{
  "n_layer": 19,
  "d_model": 640,
  "n_head": 15,
  "n_kv_head": 5,
  "head_dim": 64,
  "d_mlp": 2560,
  "vocab_size": 16384,
  "activation": "swiglu",
  "norm": "rmsnorm",
  "norm_place": "pre",
  "norm_eps": 1e-05,
  "positions": "rope",
  "rope_base": 10000.0,
  "rope_fraction": 1.0,
  "qk_norm": true,
  "attn_scale": 0.125,
  "bias": "none",
  "tie_embeddings": false,
  "parallel_block": false,
  "init": "uniform",
  "init_std_qkv": 0.0135,
  "init_std_o": 0.0,
  "init_std_up": 0.0135,
  "init_std_down": 0.0,
  "optimizer": "muon_variant",
  "lr": 0.00128,
  "beta1": 0.95,
  "weight_decay": 0.058,
  "lr_head": 0.00169,
  "grad_clip": 2.0,
  "warmup_steps": 0,
  "schedule": "wsd",
  "decay_fraction": 0.864,
  "decay_shape": "linear",
  "final_lr_fraction": 0.0,
  "batch_tokens": [65536, 131072, 196608],
  "seq_len": 768,
  "doc_mask": true,
  "train_tokens": 1175000000,
  "steps": 10095,
  "dataset": "wikipedia_en"
}
MLP neurons of a small language model. Each row is named by its layer, matrix (gate and up: input weights) and neuron, and shows model dimensions 96-159. Each number is 128 + 32 x the weight over its row's rms, rounded and kept within 0 to 255. A neuron's up and down rows have the sign that makes its largest values positive.
A block is one neuron, or neurons of one layer that tend to fire together. After each block is what it responds to, as a language model described it from the Wikipedia text at the highest values.

L3.gate295 [113 147 114  64 129 118 114  82 111 186 179 122 127 150 120  88 182  66  99 135 174 169 141 179 130 142 201 122 104 151 114 110 105 111 134  77  65 123  80 131 123 132 133  46  50 149 103 133  79 133 146 100 144 169 108  94  26 148 133 143 107 116 131 139]
L3.up295 [ 81 145 165 126  93 157 139 125 187 110 162 107 143 145  91  91 149 137 137 114 158 166 155 117 135 120 142 169 113 134 120 143 128 135 146 121 117 133 147 124 122 147 137 118 119 126 134 136  97 125 163 188 103 109 155 143  78 141 132 123 107  65 163 127]
L3.gate1649 [167 170 104 132  93  41  24 100 125 146 161 147 117 131 120 118 131  91 136 150 172 140  99 107 103 124 116 173 101  69 113 161 126  95  62 130 149 102  91 106 130 125 146 121 152 118 118  96 125  64 153 129 100 121 147 113  60 181 112  90 143  84 141  77]
L3.up1649 [ 84 132 132 141 116 123 139  65 132  77 169 158  87 171 148 149 158  89 164 124 107  69 158 129 136 151 138  86  78 138 116 135 107 153 118 143 163 115 129 108 144 146 182 140 124 136 110 101 160  96 166 164 143 173 166 148 125 153 116  98 109 207 125  69]
L3.gate2078 [143 125 117 161  84 126 125 183  83 202 148 177 121 116 121 129 102 124 141 115 121 191 155  98 135  63  89  94  97  94 117 212 136  90 188 142 135 104 179 158 120 175 120 124 101 158 167  92  99 127 152 170 136  73 128 133 131 173 112  84  42 114 144 114]
L3.up2078 [160 110 137 113 108 183 168  69 103  81 131 131 123 151 172 101 114  54  77 121 102 108 130 124 121 158 111 193 134 122 114 100 176 181 124 122 106 155  89 160 117  96 227 173 142  60 102  93  84 106 144  83 144 186  83 115 150 109 102 118 114 128 161 120]
L3.gate2511 [105 136 117 171 132  87 123 102 109 128 133 149  93 156 177  92 112 149 131 158 121 138 103 133 111  94 130 166 135 109  80 135 168 142 125 114 105 124 117 105 124 148  57 140 123  95 177 136  86 130 180 102 160 152  78 205  59 126  99  98 171 136 150 197]
L3.up2511 [140 105 111 175 132 116 120  60  76 154 132 162  89 159 178 131 113 108 148 126  85 113  85 119 129 109 143 172 138  91  89 109 155 146 174 140  82 139 144 124 149  78 121 125 105 141 141 135  60 146 144 150 177 132 117 164 128 120 131  74 153 124 160 149]
Responds to: Words opening a new clause or title, mostly What, Where, There, When, as in song titles ("What These Bitches Want"), "There were", ", where he settled".

L8.gate356 [149 189 131 153 163 200 169 142 108 173 168 200 149  97  74 106 177 164 138 120  78 166 149 140 160 117  74 137 137 145 163 148  93 114 154 146 124 109 110 132 179 111 136  99 137 136  61 145 156 130 118 131 146  81 125 128 152  86 160 129 178 100 118 130]
L8.up356 [119 146  95 132 136 142 143 121 122 138 132 171 163 149  90  92 138 146 128 127 108  99 103 127 162 146 124 134 122 124 199 139 128  78 147 144 110 135 141 124 110 129 132 181 100  79 142 118 113 151 119 152  56 128 109 104 104 219  86  77 129  99 110 186]
L8.gate950 [183 110 140 129 123  89  92 128  62 173 134 137  94 135 119 129 112 132 113 134 158 167 100 137 197 134  36 151 161 166 147 169 118 177 162 184 109 142 113 145 159  87 133 145 101 109 182  94 146 156 134 119 152  99 110  57 125 192 126 153 147 109 183 137]
L8.up950 [148 156 101 159 141 154 136  69 160 160 171  95 138  84  73  92 172 151 112  71 118 149 147 132 115 122  96 154 134 131 157 144  70 133 188 131 101  93  73 104 104 128  81 105  96  96 139 102 122 171 104  59 116  98 110 132 125 174 147 184 114 152 149  81]
L8.gate1044 [212  71  70 133 163 146 161 111 111  58 147 165  95 110 127 123  79 166 132 118 190 105 104 143 115 128 157 127  73 138  61  77 183 209 107 128 124  80 174  95 117 155 124 175 146 108 114  86 202 116  95  63 140  72 148 204  82 115 142 121 154 104 111  86]
L8.up1044 [121 169 140  81 131  63  97 154 100 134 220 138  98  71 109 120 171 114  90 144 157 152 170 112 162  94 181 126 163 104 106  13 134 165  84 116 143 150 187  89 106 159 117 156 131 112  37 150 156  73 127 162 162  86 144  79 119 132 126 138 117 151  34  91]
L8.gate1308 [ 60 108 131 173 144 121 202 130 155  84 192 126 109 145  90 206 138 121  98 192 155 140 148 104 134  92  71 151  80 173 130 105 102 128 106 137 134 141 137 111 112  68 150 183 102 110  86  64 182 111  78 152 161 118  78 152  90 120 144 181 115 141  90 129]
L8.up1308 [128 124 161 160  82 131  88  96 163 119 160 128 156  95 122 143 106 145 107 156 117 120 159  98 141 126  88 154 143 145 102  79 145 110  87 129  99 163  76 160 124 103 168 118 121 159 107 100 110 108 145  90 170 167 167 134 127 133 106 167  94 143 160 124]
L8.gate1730 [136 134  79 118 138 130 164 136  98 125 139 155 137 107 114  96  41 153 144 102 109  84 170  92 135 138  47 174  97  87  81 150 127  73 122  89 196 101  89 123  97 110 127 178 103 146 111  93 154  98 172 117 188 122 128 121 170  91 132 169 149 107  98 109]
L8.up1730 [151 135 109 101 127 171 122 124 116 108 151 100 131 145 110 153  95 110 110  78  97 108 137 109  83 115 119 159 101 126  75 119 128 103 132 102 132  54 123 165 119 142 169 146 130 109 125 138 169 132 178 179 159  59 101 145 137 141 108 172 128 132 138  85]
L8.gate2097 [ 98 100 127 158 138 111 142  96 125 145  61 125 107 115  80 149 129 106 136 145 130 122  89 110  82 127 139 149 148  97 108 148  79  99 146 105  98 107 133 171 113 179 164 120  86  69 148 158 120 146 131 198  86  94 112 139 160 145 144 157 138 158 162  97]
L8.up2097 [120 164 123 156 118 151 133  67  92 114 140  93 164 160  85  93 130 111 121  99 139 155  99  90 153 154 154 142  95 176 179 104 119 164  95 116 100 126 142 121 146 143 158 106  81 124 177 155  95 137 187 144 151  92  70 149 128 159 110 163 152 113 151 120]
L8.gate2319 [110 156 151 128 126  98  79 138 100 127 148 147 182 115 131  83 141 148  98 159 109 101 138 103 108 133 106 107 134 185  84 187 142  43  79  85 190 115 144 142 154 126 178 178 163 132 128 124 177 143 155 144 147 125 122 134 181 103 128 212 126 144  85 133]
L8.up2319 [103 140 115 125 120 114  96 152 109 150 159 108 127 123 141  64 189 164 119 172 205 122 119 226  75 128 125  74  83 138 103 107 116 129 118 109 170 111 204 133 139 123 104 157 121 155 100 117 112 112 193 150 148 152 166 120 159  87 119 169 108 125 104  98]
L8.gate2535 [124 107 113 113  97 146 118  87 152 112 126 120 189 178 138  90  85  89 123 102 126  46 139  98 178 144 111 128 154 121  32 114 103  98 116 125 114 106  48 128 123 129 131 142 106  95 150 101 128 127 158 144 126 121 115 121 136 147 126 119  86 130 163  63]
L8.up2535 [ 86 119 112 125 172  53  93  61  74 107 184 128 146 166 119 129 126  98 165 107  73 168 155 118 126 152 131 152 140 144  54 143 125 157 106 149 160 120 150 159  96 118 121 124 111 133 128 161 120 156 144 174  89 150 142 142 161 149 123 137  67  98 155  97]
Responds to: The word as (also than) opening a clause or phrase after a completed clause, e.g. "…, as it caused", "as well"; also Up/p word fragments.

L13.gate182 [149  80 144 150 173 155 115 111  80 157 148  87 109 122 126  93  56 134 112 125  45 123  58  71 156 134 123 151 143 100 188  97 119  58  85  97 125  81  78 142 132 100 117 215 178 165 145 120  76 135 112  82 117 122 121 151 108 126 152  96 144 137  69 165]
L13.up182 [191 133 148 110 140 118 107 111  95  81 130 159 114 105 129 121 129 107 121 177  70 111 118 124  95 120 131 154 167 142 137  98 144  60 141 147 153  88 132 119  94  92 135 129 135 108 198 103 113 160 101 155  96 141 129 104 133 148 125 156 119 110  82 108]
L13.gate1348 [116 163 130 132  69  67 159 169 186 119  90 108 122 125 170 120 178 198 148  93  53 170 111  80 193 162 143 154 143 134 139 121  95  96  88 124  45  81 125 170 175 156 195 123 120 144 132  97 125 144 138 135 131 137 106 122 131 118 130 122 163 127 140 120]
L13.up1348 [148  89 142 136 106  99 121 176 175  85 184 127 156  84  69 118 100 163 145 156 155 176 165  81 189 125  43 115 122 124 167 177 128 122 160 128  88 133 131 150 204 145 116 157  98 105 136  27 109 124 107 106 136 110 107 101 129 152 208 145 141 105 125 173]
Responds to: Prepositions and words that place something relative to a geographic feature, usually in place or route descriptions, such as down the Housatonic, along Main Street, on the west bank of.

L13.gate787 [111 133 105  96 105 146 138 187 120 104 149 112  67 131  63 145 151 126 152  60 126 157 114  84 124  85 100 121 139 112  89 142 116 100  91  89 107  94 137  90 120  91 133 122 103 132 148  79 148 138 146 163 148 135 119 173 145  99  98 160 111 158 111 134]
L13.up787 [181 106 143 144 154 119 120 115 119  87 175 169 147 142 138  93 120 139  83  84  76 109 157  78  92 176 128 185 151  80 109 125  90 137 157 121  97 117 121 147 101 147 156 151 124 139 113 136 149 150 104 100 172  93  91 163 129 122 105 124 135 176 141  94]
L13.gate1616 [ 81 156  74 133 217 170 128 129  65 113 135 116 168 119 139 146 169 121  85  99  75  97  94  92 191  91 121 118 117 128 108  79 108 182 124  57 176 163  92 152 106 142 138 139 111  91 148 150  70  82 114 107 166 128 131 105 136 127 169 118 154 140 155 110]
L13.up1616 [ 95 129 128 180 119 132 129 134  71  85 147 146 200 151  72 126 121 137 182 122 119 150 165  64 162 133 107  96 150 109 100 118 107 120 144 159  92  99  92 133  91 151 132 201  59 166  91 153  69 101 139  95 122 148 149 105 101 120 143 102 180 143 122 110]
Responds to: The word as (or As) starting a new clause or phrase, typically after a comma or complete clause: "as it is well known", "as a fortress", "as follows"; occasionally than, for, through.

L8.gate65 [121 123 137 136 159 128 126  99 106  75 161 164 123 133 177 212 102 110 144  83  89 212  49  79  86 103 173 115 104 135 133 156 118 168  90 108 172  51 117 109 175  95  81 157 121 150 161 155 104 119  93 138 186 139  92 162 159 130  93 171 111 104 166  93]
L8.up65 [129 136 164 113 104 163 200  93 167  86 125 160 131 129 128 170  94 136 155  65 108 159  83  95 181  69 197 177  76 131 128 135 170 158 122 150 151 124 189 139 167 128  86 136 143 150 102  99 107 131 180 117 154 105 115 205  83 104 123 192 161 139 173 145]
L8.gate251 [139  96  73 128  93  93 168 109 160 147  91 168  89 113 107 147 171 129 141 128 147 159 162 145 100 153 124 103 162 145 121 127 151 202 108  97 120  82 145 120 125 117 174 140 132 155 114 117 123  93 111 118 146 111  78 112 134 161 139 137 139  77 127 129]
L8.up251 [127 124 103 143 123 109 111  75 173 148 166 176 130 177  89 115 147 140 122 150 152 116 180  93 153 122 112  91 150  98 161 123 164 123 161 220 174 131 195 135 126 144 106 181 100 116 114 141 128  89 151 132 152 129 126 157 122 150 147 164 127  92 136 107]
L8.gate1130 [117 140 158 108 138 170 156  95 206 168 114 199  81 132 113 212 141 186 101 135 118 175  95 135 167  83 205 184 138  99  78 117 139 119 124  82  84 109 130 138 159 100 104 180 184 108 117 112 140  93 131 172  81 126 110 128 158 111 128 150 153 119  64 130]
L8.up1130 [105 145 138 114 115 167 156 108 111 204 156 117 156 130  91 143 105 185 112 123  70 145 183 136 172 124 196 124 163 112 107 111  75 154 139 149 102  92 153  78 163  79  79 121 173 104 113 124 109 147 136  95 139 205 112 115 116 108 132 119 121 163 147 118]
L8.gate1564 [142 154 136 151 111 148 105  95 129 110 161  83 116 156 122 170 143 152 129 226  92 149  76 121  70 174 165 129 133  93  74  74  64 152  90 122 182 137 143 125 131 122 129 127 163 125 143 104 175 100 139  80 151 127 118 143 152 118 111 205  77 123 146 131]
L8.up1564 [169 147 117 118 136 167 111  90  75 119 144 175 147  51 128 120 117 173 132 124  94 132 105  86 188 141 134 118 108 141 117 132 101 155  93 153 118 110 121 112 168 116 129 184 162 147 120  37 129 113 220  92 158 125 138 143 143 106  79 130 168 125 145 160]
L8.gate1687 [154 105 124 113 145 184 186 132 117 146 169 108 153 137 118 112 140  85  66 161 158 104 127 118 131 162 115 151 142 162 199  93  64 105 149  96 132 188 137 123 138  97 160 151 118 134 118 122 130 135 145 119  79 101  73  91 167 113 102  64 118 107 139 136]
L8.up1687 [ 95 122 149  31  75  90 154 173  70  84 125 120 168 141 147 115 133 133  90  73 132 103 164 110 144 161  74 112  84 118 123  94 135 185  84 133 131 116 136 101 103 171 155  85 117 116 107 154 142  81 106 153 132  93  93 126 166 143 137 123 156  94 117 186]
L8.gate1845 [156 130 127 128 189 128 165  82  73 153  90 172 141 130 155  94 128  96 102 121 142 131 172 129 177 131 124 126 141 144 136 164  85 104  93 134 109 123 136  79 122  90 165  69 179 161  55 146  69 160 151  87 114 170 109 164 158 137 114 153 114  70 179  44]
L8.up1845 [162 157 114 141 122 128 148  77 142 187 103 118 120 158 100 103 140 185 122 107 145 136 137 133 140 108 165 102 125 141 162  99 112 122 142 120 127 160 121 151  98 159 153 149 171 140  50  91 143 204  99 197 140 118 165 158 194  94 157  68 123 142  89 124]
L8.gate2099 [171  77  98 138 167 144 192  82 104 137 132 125 118 154 117 115 193 186 127 133  94 164 144 142 180  94 146  37  99 180 134  90 131 140 112 147 135 111 176 144 174  71 150 132  95 145 201 103 168 145 103 170 119  96 138  77 174 198  71 124 135 111 121 123]
L8.up2099 [114 105 113 160 130 156 255 108 120 148 121  53 147 145 173 167 101 139  81 149 121 180 102 131 113 150 137 114  64  79  74 137  70 168 135 128 133  67 112 166 128 107 146 132 147 125 131  97 131  62  81 105  88 123 121 171 184 123 102 158  82 161 107  91]
L8.gate2115 [153 145 149 166 203 153  92 126  94 107 107 188 151 166 220 144 127 209  63 113  70 117 142 136 119 176 164 159  47  87 144 147 141 151  99 112 131 122 116 146  69  69 150 159 146 196 204 113 103 105 114  86  53  84 154 173 148  79 171 133  59 140 158 162]
L8.up2115 [202 149 124  84  88 173 146 134 108 184 128  90  57 134 111 118  50 152 124 139  95 147  92 130  82 122 154 144  63  90  90 124 103 143 112 149 158 149 175 172 149 148 116 141 125 154 132  95 113 115 180 112 104 140  82 121 161 120 147 142 154 103 115 128]
Responds to: Nouns for land, sites and buildings, often after "the" or at the start of section headings, such as land, site, ground, construction, area; also some word fragments.

L8.gate512 [159 182 154 124 152 161 211 139 156 121 102 144 192 171 114 144 127 132  97 139 147 123 160  91 131 117 131 108 135 143  59 140 128 170  91 117 128 138  71 202  63 160 133 139 101 152 116 165 148 148 154 136 111  41 134 156 142 164 108  89 132 155 106 105]
L8.up512 [140 130 150  77 113 117 128 109 150 110 137 136 111 185 145 137 178 167  89 115 155 108 179  96 165 153  87  87 131 168 138 197 109 189  37 171 134 134 115 171  87 140 151 120  67 141 112 124 163 122  90 136 148 111 112 147  69 133 152 132 120  96 111 150]
L8.gate623 [165 109 169 180 186 103 122 110 127 136 176  81 155 167 115 120 159 152  81 135  95 115 119 136 126 118 156 138 125 116 168 179 116 132 129 115  94 151 167 112 151 153 147 112 120 127 170 131 156 182  69 164 148  97 130 160 154 139 128 134 161 140 147  66]
L8.up623 [ 91  94 126 133 202 132  97 108 100 130 152 140 133 158 123 111 140 167 142 152  49 122  80 123  83 135 145 167  66  86 103 128 143 132 113  78 129 152 123  67 179 128 185 172 145 150 143 153 166 157 149 137 172 136 106 140 122 144 135 135 171 130 139 142]
L8.gate712 [140 157  98 133 123 171 196 179  93  71 140  81  81 121  93 138 174 173 121 164  98 140 117 141 113 102 109 102 105 170 135 113 115 125 166  91 146  93  93 159 107 136 155 190 151 193 121 161 127 216 169 124 167 137 103 162 131  93 168 129 133 150 142 133]
L8.up712 [126 118 139  94 129 163 174 153 131 154 141 156 117 187 129  82 107  67 158 133 112 116 118 136 146 144  90  75 106  96 193 109 108 134 130 142 139 161  69 166 114  83 142 135 120 128 113 147 124  96 112 118  78  99  81 143 139 122 187 166  64 138  96 181]
L8.gate769 [128 137 139 103 103 158 153  89 121 149 112 122  87 114 146 105 141  62 174 101 172 179 187  98 122 131 123 159 126  87 104 146 104 135 131 123  91 156 125 100 166 133 150  91 182 121 123 140  96  80  88 155 150  96 155 136 103 120 145 173 159  69 140 115]
L8.up769 [116  71 155 130 155 107 176 105 105 166 129 190 151 129  73  99 151 122 118  93 104 137 145 112  91  90 114 162 109 193 150 122 161 125 138 178  91 133  95 147 115 197 172  80  95 115 146  47 142 110 104 119 128 148  73 131 117 115  52 109 159  94 159  87]
L8.gate884 [194 123 164 145 117 149  89 146  99 122 180 143 116 144 110 159 144  86 130 143 148 124 151  74 140 131 209 164 128 100 130  83  89 127 117  82 129 171 122 153 132 122 146 102 111 140 133  84 121 111 120  42 134  90 151 100 181 138  84 135 151 121 146 143]
L8.up884 [108  81 118 114 131 148  90 120 160 169 188 161 151 133 125 196 174 134 178 205 148  99 160 171 117 129 155 115 173  93 164 112 113  53 180 130  90 132 136 176 120 181 127 142 107 123 160  96 145 107 145 157 189 166 175 132 141 184 153 125 109 109 108 125]
L8.gate915 [108 168 119 122  89 105 133 117 146 154 131 111 117 171 188 103 136 108 128 126 156 233  98 156 133 169 130 199 124 134 145  75 125 145 140  95 179 135 137 195 143 102 155 120 111 121 143  78 153 167 119 102 142 114 170 163 122 112 136 109 135  90 174  79]
L8.up915 [ 68 138 137 142 125  98 120 124 112 153  78  83 141 159 138  75 126 140  98 162 129 197 110 173 123 115 114 128 121 128 156 109  92 142 156 107 126 150 168 122 141 109 167 146 110  84 164 116 103 152 141  89 164 152 163 171 181 131 162 100 140 137 169 153]
L8.gate1289 [135 151 113 147 137 159 109 166 106  75  81 127 142 112 127  98 120 126  83 126  65 150 127 148 100 188 131 140 133 118  80  78 126  95  63 146 182  89 158  77 127 107 152 143 106 150 147 137 132  92 152 147 124 144 155 143 139  81 210  88 145  74 130 162]
L8.up1289 [182  71 180 125 123 153 125 126  54 142 115 131 116 172 151 144  51 139  69  81 164 113 116 112 143 136 141 167 116 139 162 166 100 106 118 107 110  91 134 130 157  85 170 120 123 102 140 150 146  87 128 151 154 156  90 168 196 125 120 141  69 192 108 101]
L8.gate2197 [120 153 133  87 110 158 194 102 143  81 182 141 135  91  94 137 121  68 128 109 126 112 168 142 108 130 113 124  96 191 146 141 107 102 127  96 108 139 164 105 121 148 169 128 143 107  64 128 173  81 154 141 122  80 121 159 194 111 108 145 142 186 159 144]
L8.up2197 [129 202 137  91 106 182 145 148  97 129 118 134 135  65 189 156 109 184 158  48 223  93 157 139 167 149 176 146  67  65 138  96 156 132 110  97 180  77  61 162  58 108 132  45 157 165 118 129 121 162 123 148 100  91 123 153  94 152 128 115  98  97  97 153]
Responds to: Short second word pieces right after a word's first letter or chunk, mostly names, above all "in" (R-in-ne, Tr-in-idad, Tur-in), plus l-oc-ate, p-ist-ols.

L3.gate1340 [106 107 126 132 171 130 140 170 120 171 171 134 150 105 141 119 141 155 190 110 152 144 138 202 117 112 119  98  87 136 108 119 125 153 162 123 157 131 101  81 147 136 100 127 161 144  66 128  96  98 114 162 132  73 126 115 123  85 137 141 106 141  95  72]
L3.up1340 [105 124 129 164 142  93 141 132 139  62 179 136 160  85 159 107 136 183 139 107 128 165 156 171 134  80 165 113  99  77  89  93 113 140 156 136 105 150  83  81 132 114 132 163 153 144  76 122 142  86 120 106 151  82 114 104 119  92 154 164  99  62  87 130]
L3.gate1731 [133  93 110 127 138 120 112 106 165  99 141 118  80 132  96  90 112 210 128 139 124 126 154 106 134  78 154 167 152  60  98 111 141 155 140 134 148 156 166 132 133 166 159 107  92 139  66 171  93 146 193 113 135 164  91 114 108 117  90 201 184 129 192 160]
L3.up1731 [167 109 165 137 129 130  86  88 137  83 104 164  71 119 160 105 131 178 151 122 118 175 195 114 139  42 118 129 117  87 101 108 132 164 141 118 137 181 135 120 110 166 106 110 100 115 116 183 114 158 172 114 134 154  82 131  83 102  73 157 178 102 190 113]
L3.gate1931 [138 208 130 218 141 138 167  75 144 157 107 139 121 173 143 137 117 192 106  85 105  88 116 157  49  88 152 108 137 119  82  98  89 105 214  61  98 161 159 156  78 200 158 110 134 151  84 145 135 108  95 191 179 105  99 124 122 131 116  93 161  65  94 139]
L3.up1931 [ 86 207 141 202 147 128 138 111 147 144 106 202 135 144 154  73 127 215  39 102 151 123  88 121  53  97 129 156 120  83 107 104 103  76 138  81  91 165 184 174  82 177 174 130 144 147  89 141 147 155  95 153 189  91  92 133 120 152 144 141 120  59 128 153]
L3.gate2401 [ 88 162 187 158 119 203 114  89 115 139 159 108 129 145  89 161 139 117 181 144  84 164  83 153 128 103  83 143 113 103  39 148 149 114 125 175 144  87 128 128 130  90 138 127  61 109 165 153 193 127  85 133 130 206  60  98  99 143 141 135 152 119 119 160]
L3.up2401 [134 114  95 123 133 107 169 167 154 153 137 132 129 114 170 158  88 100 150  73 105 133 159 146 202 134  91  50 141  68 138 149 109 152 108 115 154 149  61 188  56 207 101 123 125  83 156 111 123 106 126 145  60  74 162 157 145  67 170  84 141 109 106 155]
Responds to: Short word-internal fragments right after a word's first letter or two, especially "in" as in qu-in-ine, F-in-ance, rem-in-iscent, Tr-in-idad.